Weights of a small transformer language model.
Size: 6 heads of 128, MLP 3840 tanh GELU, 85.3M parameters.
Architecture: LayerNorm before each block, learned positions, biases.
Training: a variant of Muon for these matrices, 676M tokens.
MLP neurons of a small language model. Each row is named by its layer, matrix (up: input weights; down: output weights) and neuron, and shows model dimensions 240-495. Each number is 128 + 32 x the weight over its row's rms, rounded and kept within 0 to 255. Numbers have three digits each.
Before each neuron's rows, "fires after" lists the tokens most often just before its 100 highest values on Wikipedia text that the model never trained on.

fires after: " T", "T", "S", "P", " P", "M"
L4.up2857:143120110111113135115179188141166131091173131091079153061086154144162106148153121061054170124157124135143113174052088114163180144133114183131149104151087130116138132100161094109178169146127085114095083127106150091162152135160141161074123191173138131101124068096095201109153215094126169120093089157160168150134166142100149111139159125100159185121137098209180124105185111076120070151110129115131125092106159117103125121085151140131077116093105098129095114095105141119142129120123112138130161218117082122129135195079129143085150113158101091143104139063131084125124154099150176165111105213068146125136141134095150128135114108096103212115165185112109111135130179108139168105114101188106125084178092113151158149160116022072085137183096122119148130144154119140143109123081137
L4.down2857:142042102182129086145129163139076140148137131082101101103113131110185081110117107116142129157071100127119129150161101140115168155153158125125120175155161125156132113119143097133163120172114119059137092157124122130039084118197108096162183158153150127089113135106155093128193094083117091150119113166128125140114156123120121124149137115131110135185127142165115137181185125145147187154149148132083128106179120088092092160099122123136113120101130162167094177102131110139112145118155103086102102159133124108047153104112162109163166132153158155120148114136138126164133206164125190146126210187103108121141107159090154114134115117078123136148128078111210133141088128156103144121124114136131114178164088118133109083113105120154192184178093079104173156136090090110097166096130169

fires after: " |", " 6", " 2", " 1", " 4"
L4.up395:099079100122145105147188144137183183135146114089109104119156127125150151194141169113142063144112097086136168186131145145087135095109138057104119175213181163103122168159080162069139121099146110128157129169185133067200125117113135128128156068131098087203157138148183085110034071129167164104107171122096070171134120154120123126180132118086101161150068113162157097114185079089168127110104130102122143130104080117123108169084173172150101148198160110053112144164062181098074146150124166145088105163114156109086162066148088095130102124087118115159124136121130162111124124130105124149122159106157112129134137130069123105142147084158137213112110125097119148141082148168065034151149104172159134217199161195128133116115096104120112110127125157078182058102136100148112112158127098
L4.down395:124101149135166160112086098057142139111099183137179076185143065114104162093066104105073095061102107096138107175039117121123087136098157172167077183137151086099157124153102136147093079165112125144077185086158143181061152162091141131114153123088140158072146200114078113103171102041118083104082111157139119118128126118175131189080102143128151106111113100152130102113140115095120086119164152149159092142122140090182224104122123147116150144124112165193164147116128105126129118103171117164192139081175133105147043163205119121127140071126102093110135156114154143114095113151143168158101123199120169088141084118180194190147103131148171003158114175140111109121141116139113137127136193103133144125092142139154081095134170108163083106100137212127109100081134169143153099142081148

fires after: " N", " al", "ru", " U", "N", " n"
L4.up119:089140103123145134141184125131142167189140131149122115142130104161156116146183161175120089085123109152172094147130143147142121069168131115093133146169091115106127090094104192141162139154164117148092119156152085097079099141182137091120144132187102156128125102109142121103100153146121110126110162119130144129141101122138136139121105175156100097129141117107119115159147139131118095133137125161096133127150206179195126104059175164079065173129116144123136173127117186169141068073089175071168097172186119075093150073116101117136113111130148114085069156106095120109125100092143092192124140120126127224167118157128101089175103121140075122079109125113061116140099075153178076158111139148115118065143126151099150118115174136064098150141169128059153083083089099173108123133150110
L4.down119:142110106079120143110107157093075100158120114092053081053156074101136137102151066154174130098128158140101177122166109088130086130098135155076127099087156164174113115126151116145107136105095132125138092156082130106140101161179193153155113143086125170165094114079108175101081159124172082145127134117159141154118106101144137084096192117171143119143083125093151191123159163124161210174122067143062106116181145093128159109133078128140128156134164076105146100107151134149115151142140119066120167139117122119109095123142110094137054148110139094128124100132138126102097118106099113109113091098091192179187130148110105160169108136137163160116091123094144130124054142141124121129127159140160146185167119111127151172119134059134172118201098131154119118088178090103122166102155117

fires after: " P", " R", " C", " S", "S", "C"
L4.up89:082110116172125145102077058064114178196172141102099114100115126097122101131121158139118126101169113176102173116201089118133096112144101095118121122185153159116103135130148159104156136141145150082145124143165117114089155119105130116099134198062097116151091138058098200140145163087150115133085065121077193085139085111102135188147097106069141119113149150133155127144127043101091119135092115106116132147139131148122098180143180149158123146112150105153147175148112181125080139151096109105140130130080084104148150138040065107118134059150098140130094122114132136154149121153144136071199128131122141167161095110151131137033106128124136103108126112089132085128107152139171154144094158131171194160128131118115175180137152122176112129136140108073153131078152177094114111147092116
L4.down89:128127093113095135088152171118132127051120085142111072093085138145115106053107159154083100100145093092112082116146125119134125193097142209119111160137140206175157131155134093158078101123165121169146094093109113150126153143121114124139139117189106148118175125117139126103200176147138151154121109100164110141141103193106152121158137128171149132120094192136113135149138139103127116131141126168095158157094085160194099163159132134180122134087111212132176117136100133117165150132130130103165162124112120150088129126155155169141127150094152139146096171073129166125149172107160150141169097142147130077124109103121132121148082128164122146080074136113151158108137127145122152130104165144202093100164144127154110156116091017133141163165106153162143164096091115111120157105127118

fires after: " as", " the", " so", " As", "As"
L4.up560:145136131121067144165178119133150172137143109136063176104112107166078110123119142145159158108125083116129161133137056122157161138171102119122112152110133126138090123085081157122072123150130077088133175123143114121160129071043108150139148131147179070116086107109085168177151097160137138136198109116154082154147104144127143108180139138097132124140132141132133105191099125157167166133139194106108128166124084161119144160143085145163198130158022154093140117121123086136140139196081116120177102148106094129159116149156146095113129164117152133168115066124136146122112148132077145189086097113150176104142070146136154158105135139107103117101098173134086154125144144095159074138177132116159107110144103170134156117116090099163130148172149133139083128077156115060106135183173138
L4.down560:185094110114143109133160169072126154139133107122137206105030107122180163201142129125156147147074114113172075112112106121155142091129169176150139116155125108000112128135156089099133100123165138102141102134146149124164176168160071100096074166111147123137093064158163125073113091125111152115107133127111104108128151133131118137105071192131104080140161134158106147128156120092112168199131098112129086116162174162124080141177159121107206146074190120122156165072188143136079126108132109119103140150100105076097244148125120191115123108166084105133170166085093150100162150113156091092041165093134126122135163158109127144129151076144112100119173095131124138139096179171197143120138123165170136135109168131176118115127142140163104145119149115086157223112176167111129152108109099

fires after: " A", "A", " GA", " I", "F", " F"
L4.up2802:167129139159155173058145143158138132128117151062133157177166134102056130156143116160153156134177153146145157118100090151125110128100157098091118172125109130091113165143166142126159096089122039088047137097018122151139104136087094110133162143105152174114105177189122083171168125113133159167102136105077101126159154173082165098100169086203160065115141144089149136083149151073151091143096085197128178190111116118132105120158086131157098105068120093098100123126170140090182104141077103151106127133152149136189144145142105061103100131110130107141112168180165114138109143120117133125122051106145163111060139161087154144092149119142141098095102094137083166140206147147053169128122095112172116173139114113144151156124162086154094130143122187137145133104104169117103206157114161
L4.down2802:148114142162107062164086081180139198083103162135144121113176166168146107086084089131131086145158138149058140165139159112120131135084150164135117177083071102131157137127127153099116139138114155158174079131128177110142093095110139104193105143164205113095125098122132144131125080108121085142117140188126099165082173122098140138193120179136117103165119130125148160145174143084158119118112110132154117172065097191162136104186127103111122129108100099163106162072196097093136164137125082183144133138158164070158036068112141143085137101126073172094081152159146089093111115138082112138101174089119097112143163094114093089106133101127137115106125125122083070090133088132146082154158112123088088085158109078152091134154171103122152143188110193100150146135114124139151164121146166

fires after: " the", " a", " Best", " an", " as", " Supporting"
L4.up2653:154095095162110146118149129104126121063188100146110129132145124139155123160125105081167024105116111174167132115103145134118122140102124093096073090159117133098145157139175118120118127090092095065163131122154172085143148078173140058163115147106144080055090125125130119119090097169120167140115086118160102153152111133149116137172156131171205136143133130117099145143112126190148156124075120107138157090145097145178170141109220133102155099176111153128143113174131179051122104115152071064059107095117161108144107112096130169205073114120132158136140074179178087134110159168113123097185176158126092142153129123185146141106115099141135127141065109097154098126161118109171144099079199139147171130139139081113136057173110119136135163141116149074069076095127123122098172163168117
L4.down2653:105111099175106115109138110108097164120147096085151155107136133159141102127112113138145110147200097132097102117131195136126148096147128102160108072126163062165100106064216154128131133126113108098153187113130126105129158142125117116144137098150146114104131176083123137120088041172122103131107101104118119151164125148087111174137122161131120148181143166158160121110097107073124137084185147141098121126091125145152157118093072153108161103204147167103105222110104123112102096097163167097179150102134160153162065149133105089091138073121117165147139110167139129096151101146107141142119088137085170164113095149206107136115166126055229156089150127110136166121130088160151112103062054057128141092156169156133095083113097176082065099148104098139158152047123134170134152120120126

fires after: " 1", " co", " Co", "O", " 2"
L4.up2364:126135069130146157194201144114072119134153124112134094160185129120111185107152069146111131085141096164104129162072073109126106099113116147115116126189125147171127113109124128111084150100143109080161138191110096136076114110116112173096093133119119154146122129164125152148151085101170140111107156127140093048098153101094142125167147109185188147088117109137104101029079140098127117137148147116127144115176084087135123103123042131158156085111096108082172100224134114097072127100147109133146168219130132159117124046106112149101094160120084100092122152089185161130118124166152145142143135157161181145137073161153094139182152119109095134167115104151138124080126149132150094156130044139127187104192138080158108103134170119147105121158091155148122108120172111185070111128149140
L4.down2364:149108122123151085138179132075150116101134118135109091179103115109095126146113109112120127164077101128100118149146089072169158073175118151121117200176101096126145125134181137121178141166160156160132122178108126148134167141180139141119145146081130143108092134176102013163072141143114130158134099100056106144065087073124158151075128103150162098188129114126156151148151113107157192192122118130182107117159125129120117087114142128210144133151086091107131128160130131151071087161120172157098177089112107092071153090091118162117138116166172162131178078172115143156108166142144098125156072095147128117117109149139130166142171147105111023074139098151147122121093142113109156160143113114126158082148104068101101115131128177146070157108169104172179137197114170083125103110112084